{
  "n_layer": 8,
  "d_model": 640,
  "n_head": 10,
  "n_kv_head": 2,
  "head_dim": 64,
  "d_mlp": 640,
  "vocab_size": 32768,
  "activation": "swiglu",
  "norm": "rmsnorm",
  "norm_place": "pre",
  "norm_eps": 1e-05,
  "positions": "rope",
  "rope_base": 53800.0,
  "rope_fraction": 1.0,
  "qk_norm": false,
  "attn_scale": 0.125,
  "bias": "qkv",
  "tie_embeddings": true,
  "parallel_block": false,
  "init": "uniform",
  "init_std_qkv": 0.0428,
  "init_std_o": 0.0428,
  "init_std_up": 0.0428,
  "init_std_down": 0.0,
  "optimizer": "muon_variant",
  "lr": 0.00167,
  "lr_mult_o": 0.724,
  "lr_mult_up": 1.02,
  "beta1": 0.93,
  "lr_head": 0.00642,
  "grad_clip": 1.0,
  "warmup_steps": 200,
  "schedule": "wsd",
  "decay_fraction": 0.61,
  "decay_shape": "square",
  "final_lr_fraction": 0.1,
  "batch_tokens": [131072, 262144, 524288],
  "seq_len": 1024,
  "doc_mask": true,
  "train_tokens": 2050000000,
  "steps": 8013,
  "dataset": "wikipedia_en"
}
MLP neurons of a small language model. Each row is named by its layer, matrix (gate and up: input weights) and neuron, and shows model dimensions 293-388. Each number is 500 + 40 x the weight over its row's rms, rounded and kept within 0 to 999. Numbers have three digits each. A neuron's up and down rows have the sign that makes its largest values positive.
A block is one neuron, or neurons of one layer that tend to fire together. After each block is what it responds to, as a language model described it from the Wikipedia text at the highest values.

L3.gate66:478511514564477480544587512520493597519470549481479534517487464536518495438487423556474402540527551483462459409492448519582484466466469451502418439507475497450400441535419502510588520535464486562496407534536569554451526431553520439473436499504491504506540547525440446521420562495479470487
L3.up66:529480534470450582533559450684512543431542522483501570520534448496519512447535480520486487475537462489558498441488554548512546504441498476577499511580510530564464532459564506549475510526500475482446500477489536470494518485513507557493451510565460503507529500437426464605485447499521486502
L3.gate108:528528512505587449521505464501556484506481526512470518522513457486500516427501487453491485492482564439514466484499397531457564521506489442493517477423516507550459550503476491482539526411445587453499428416478458525535453520572463511556563524526566572494445567513459462522484520505496499512
L3.up108:504522516489541486512557421559433589474411498474491535552541500445485524488552482539541481488495555438487419478544560507503583562501496488539539524532502506499500558441460544464506505503471482563499521479544486487501550497555453487477481515462519542420490515540451567518473568497486482525
L3.gate377:510471552543519478598531496484469532505465531470453546520490524562547449470516438515438460559565539492506519465477522481471423498466558521514538492509432555498452438466537501500552590492545514520473505470501474550490478467512467461425499471521501518548490504467456493473479548533459443500
L3.up377:435508496537454518594489478521470489525411523480529613496524573548500459512541503536466431526561645479474496446485501523516456540495502497528562486489497520480494468504515533569492488496497536505537540543468508526508485452472486521477499422527491454518462443489459565501473486547475511472
L3.gate630:527474520427477505423563454494428447477523508495487566426441510542490472430422523554494524463526514524538508471496493480517476465536511448557509483564488477550434458482496498571462552456489513519451435405466496549488534558416531459463440495461498513468478496486544474440527554449464447537
L3.up630:551476517522549468524501575466496508461448491523528498523483539466474593498492435516462512521502483418486544519579527424524474461503430406507491471507507473451532485546520530470533524462451503537440401512518603451523553456510496534482455453530543456474503525546395535518505484472523547495
Description: Boundary tokens between units. Fires on tokens that end one text unit and begin another: closing == of headings, sentence-final ". ", and line breaks before list items, table rows or paragraphs.

L4.gate76:561517477469574447485574518505496524483578529511520469472468505508511510422516474440524522532556420503527552548539411436471520463444574476492531484528534521459466517511487532498495461568488495479513510445525420507476554524467479444465482460600538554503519448499531557523510563465410432493
L4.up76:503465528547469544512524563437513459526588509424472451480556547543535545486413524447508469569529446541492464530532416529552476491500535469493576444454490463564505454467480565498564511487522495429521510437494528559481431499486524477533517478534463504508505512512550561524468506457445468522
L4.gate90:551454515490513489516474461507530441436510502512516497463490490488504475518472479451454422482555493548552584480539459483501493488527471518520501460511518469507604487454578439485548462493576520558541496366468490520608508445468450441507531428497535493540534529516501489524486537430529487612
L4.up90:503564460557502446498427570523474455526518498509542535511493526475517514488414545446495483480529512480498485482481518521535492547458438465508586450486434438488448526485521633473448473479550453439544543535471546457548439465511475439520514481449485519583480484417525475540549447501524428491
L4.gate280:538506532444514468445498516474519512479474506487565420405525508439500543552505446490524450476472496507538467518469546524423409438481547608471437469517482546575483489514521529492456494464525477488536427477526514539575530483452483472528464520430514476494485524527531524513443405508568556484
L4.up280:465488459488565555476556493480553561449464526507478508472449514452485533509542456492494444518494532467537518449453503506492522500551554457539481490544548538559522524496487474501533550443528500509486487496445534591513572530516498487532499529492455472501425577539536523502428460442569578479
L4.gate347:482526505584492473511507473521469470416478471481468495426521496479519498562538525473521523492501465527553450442571498510565521519465484534551503475551544552460515484517485513531501571567510481448523464535513484535540506490508473487486482525506465488525488445560500447516503500451556501579
L4.up347:497489499478507515558440459593470426507552446495481509472480493442535508467554500473506550500520491430509553542431462410545515464548458498505519519521485527440479418480542450465507490520579516477502474524484506525520498462546482461473468527536527467498534553487442469523501475464463490517
L4.gate395:534418478468491541453487522510529404458480481525501437515517528399529481458466485540467586503516503517488542517505532479531498446508538627596531553530484491500565521480480534504503515499487528532517540484514525446462500503529530484500461473462529523479528418493533488580495514517551456496
L4.up395:449471481496559539451424553447518412471500529473502497430462554442524500461539574574523482546492531508486527433521490480504487519459509554517519416490439474433459513505530497448405487522518492523468478536448514404507501503526509539529469467401550512496558501484422504423510537533512533564
L4.gate412:457522496475440569558516503499461446481507550498573533544492487491499485430470518485477491520448455509453458549461477469418538570531482486582520502533519469461523499490464471576519488440541476462564512442519457522511517458521503542489507500494490517552514534489564496487480476485509511560
L4.up412:481500570485549500470537500534524493511471528532502481523446512567529464509508519540501475504483541480506564530536502485529463479476509499583490432523499471499571499456494464418501502463419547499509492448473512523535469555483456516498553459485542540504442371494511513547558512495527448506
L4.gate474:415509566506492534476448535506529493491412479501466512488511511479536464486480485513502517528518468431503496409501438478553514510523531523577473509490520549545464506479446545542549511541487513531495512540495579435528564485452558490531397516504396443591520468471485470518489543504490515474
L4.up474:578551502504526520488464515467500455430467477474575451462471455522519478508507554467504548523478515449497478538562571501475513533514502503514515500609450539502546461421508449523426556456486531421620404462449400510459488428493454538502504436506554513421535493452495429576562522527458583495
L4.gate511:459486517546473475483514492440514466519572481486532574452467428503494436490455500466613523497478560519425530425553515463437462475452555573529536510570559396471429389494412554501550546420490537505487488532534545464498392467477448477604446441551479545451512502479501507535565501539514521534
L4.up511:499498518537510446427500488467587480473526517519515554498517536471525512423520527537544460506479482464485498554461424413465577405562484533548472463473449526519516443507548545491527471527439538544458519561448446436465481476495566529409565473468478480491517551517471487522433453545476472540
Description: Upcoming time expressions. Function words and modifiers just before a date or time phrase, such as of in end of the season, in before December, early before 1960s.

L5.gate373:567439546470434512516468480235504557439477518507500555484474516484572503483538485554478475473562551513520496433441515414442475570483502566540556556511526485515457508486505572506455518494521461445447435458445523557506460434508549520546488527577515518479523487448459530663547528479501441520
L5.up373:530507553488489489494490541454483548539433497452483559547464460564467488417483518525558504397549481490475437439469524448481472507480462455547555525524454474504436525502543526525437501497468525424442497484485514554477542502519564464515495457511531471431491520496473380559522474478480482461
L5.gate610:480484455503512578547498539469383523474501542551523516588480519545514466474583537540439548488532600538602464518517577499495551546529548506562457496527489510487494441476559528489464509412459507410496439519502466550509537498514506466529474517511500505536478525523539517491521470513437515554
L5.up610:509504510498514526555556510377540542458505519499555622506498473525521489471556495543556491439500477431461457433470484454430586504489471424562521481508464468490446447533558519507397502494574525580529470495420586595548500462502570483519575543498543476418554485404537466619457560476468444416
Description: Segment boundary tokens. Tokens that end one unit of text and start the next: sentence-final ". ", line breaks after list items or table rows, and closing "==" of section headings.

L5.gate327:497455463444582472485499579500500543543462490517508602510485545442589494514452457489577487501445508533550491559524506531445419530449443496499547474547550580462500454569471508503535494515527521456467541549496455461442575517480500486489428476490466547498505446409549510487518474488450484513
L5.up327:491511440496484526504445517464573480487546503474507556526507458488497420499509438535465471505543512495527448531557494515493504502544507504524502477524535521470477510519530534443524522450471524484507478543554549493504534536556466451497473445528453511477475465419480479443619482504451503405
L5.gate597:488479539467475453440481555473452471563536477526418400557494440479459413507421535508505457492518457504433433532566427437549414477591532538555529558469533538544546585486491526519486471511445438437517490527523471509478552507452480512447427517518531518570489512530469478565527537441542451529
L5.up597:502433506469586497568466464475478532489485518533499508554435447448517459512418499582460467501459458491506456512430434449504470551570511471541490495481430570505478499473532554450497472455484450451488518520548555472467539488516506536439498415519404491458471522481459467483490549518560452492
Description: Time-period phrase building. Tokens inside phrases naming a time period, such as the century digits in "late 19th century", early/late before a decade, and the/of/during before a period or event.

L4.gate35:547582512520534468479484525464535521526456511520437578532513477506506523531508502465516488594510558429539612575469503525510557515432547558514526437529450452494495542548513517501531509520441551538449512522546520499451455534461525506521513489514468481458515536465476540527439475561554412487
L4.up35:473464505487505454557513511507417553475509468462473476502515461409482496526447513473597491483512422492500452474450518541525629530589524477563489470561557550458529525473493498472557492530529580544481520523514525474509530487418587454504560463500439504518489548497498450553600504469468564416
L4.gate97:628531557558420568459548485476458553538484541468488560504503614502508566423528468508483513484491499458471579470489586398439572483520496507489468457533488531518489458440506456545485420448502479466437504500531500518508501417456508572534520515446527544548568475552518541522465503564601490552
L4.up97:525478482498486597544528452469461591548533497456443513523444481516551497448557431510578474506504426470480490560458501476485459512512499480487461585503494503487493625439491508571459459488508512452488523515478466499537554442489492500398556562521477446559604524463486459522450502487503516537
L4.gate189:456462494492481530580484493538513556536416514584524489522506481500499502471504486550454537460482492493520540500467415464514482515448439463560503512510499427466444500521533513541494411529500476517517487583522464579561551505451484516484510497502514522478562471525503493475579559514542462477
L4.up189:563481535523471504485521502488508507535475435501567526582481523450601459521448562497543508467482524512463505531526526513485457482504424476445519462462506479493443508493471499505526497431508559530550484558529493496542532495545490510489552557525430545431566502568431570509487555445450444542
L4.gate246:437462487497471501482524550471430580488513479519502481525499533535503565468456492543425514526588473495468484514479528469451485504505512424534473496522453491495462538441491472483522556421467486497559549516557438515491448580532540507523512495461475546491534470575421513537496487425548499502
L4.up246:502502523502513436448487538515463564486465507499488469524487507481501504481480454527471513442534453533489509438486529439480381579448510472535477483529495465544498537499493495487513525579493513511506470453495530474526484474563419534464514473505450595465504543469464526573505529434542416605
L4.gate270:452514539520489576559552468427525404517429534519446539525575504462478554415520541472553518464537495517479423488428479497500520494460508449454523488510509542519450489437490472541492522533497531505490518577536437471527518503487530532535473463560466613430459502474481482495450569458541508603
L4.up270:507512500436505573525469437437448509496459456534443468549546474499516610529500388562471474537538513576539463470496466523521567538509507500417523438473462526476493511521550510465513460504534541440503467499486411488453547474550490438553473534502486525475502531476468525539507497503457525539
L4.gate534:525512492565492447503585468503509531472580450572597554451495531519447515458511523470524523545482532466449460527521480492488511516477533496545447508471461532465475556552554501541459494509511556519500509519479499449462529538484487541495474449474463458514510500510456499528418511468492490503
L4.up534:442526446476525499501489470568533461485465393504492369469504546535510589585554494525513454559475483476545520489516481514479515531536462494545497551487582433458535498460513505468495542479509464534446505593490488431564485469437494537511487460541463538497522584494532551494480518529474557550
L4.gate572:503647508460551529548520535571395491459448504542516583520514497513571629557517421513409544494530566526542494503529475524537463506485512405548481453474594531437503372505508518537484505510509464484476539588495506433444520528430582478541455517507540501545430523469409524517487451486511554466
L4.up572:541489501559547490543494489491499494599530478507521540487550504460526496542428457474480449486513511533393496459517439432437497507489471502531536467502443567494514542555484536537528504435583525456467460589540511485512498470547493515536573430554580476463552543494478533531519611463506416478
L4.gate604:434514467515500544491459520640511464442483529523504505487526517511595515465546482551485506555530553507553504399532601510434499465558557507532563473470412458548498512453548490495492491459494542528482457540525569546502513509514452512522433491472586506468548499565461497461509480478464448504
L4.up604:506430524492483499484530496497488510494472501570493553528525429543588498490520517553495446503587506512546504515528527475475533558570443493462511460548506510549435430446512480532548515475519514528438536484535519510502554430498496389528526488565512491531507517560415523569495501542501538540
Description: Section and row boundaries. Closing == of Wikipedia section headings (Honours, Statistics, Filmography), plus line breaks ending table rows and some sentence-ending periods.

L3.gate149:489498486536580487457437483490464462540555517502501533455444474463473517462570519512533500479455443468522488443468560532481500498606487552469512459410556456501471527570511534589502547455501449453508524461500466503513494435508512539461482516498535481528531562467537495484521492560467543542
L3.up149:463516478595530498506480504488418442495490500543509512454594456518541472510476523525563495552496513495468579466547471519527497526495609478560539442476482499611529506489505550519493575496599510530521494501528441464464516468506493460499476517548490463473534509516516522515424514534493548473
L3.gate318:510471486524471569565505484492508457498519550549516503513509563527465430538511524484532547519465529495570483458561484532500583522503442557529446487556498488503459499528567511498501518554495488540485552484537450487513441426589500464444415496523478513505589477492521492483490500533483484586
L3.up318:471506530437476545523534513512477531467510528451486488510427452512580459495478530535505488428524456434571544429484497532506503479524420523532456521493450451424477436547457518493508520491520541541523485416520524533586474512481504467531508522529545492592495488474484531538427530532478529554
L3.gate406:510533481491561502476489535398563522506460561494485500415468526530487402480522499464471507506581588525494473425524458529433479489466444501495470495470526502452612542498516501566523530478551576466488440462497474561502557497514469495561435509468487421475466467480452556510502464488453441533
L3.up406:490526457479506534538549530469557474482504546570423511467499508497537458536492471480472510448486493438503520432507502506447501486465513541457573492551582586458517541545515502501507465488500531485461534512525463493439484503580508480533507472475629479487459486540480451419518453442549467517
L3.gate619:560460591470491490451507434519499432508486528498562516551480553531648533504512451564511553521446455523536461509516480452516497515536475485515487567506545553498534445522485468547567467483526486460502501496521479485523576472502540520514567519474551562501475516468543501521518494506530505459
L3.up619:544473472557557473546465497481459494489555467513523480547525488502473478441446554442437566479498458467496566510491549467431553526479493521513523478483538534464519504577474464458486455501492438552496515456471453479443536504415535433500508445521469497506549500497511530495515457469434546497
Description: Day number in dates. Day numbers right before a month name in full dates, such as born on 22 March and Release date: 27 February; also weakly the comma in January 29, 1992 and table separators.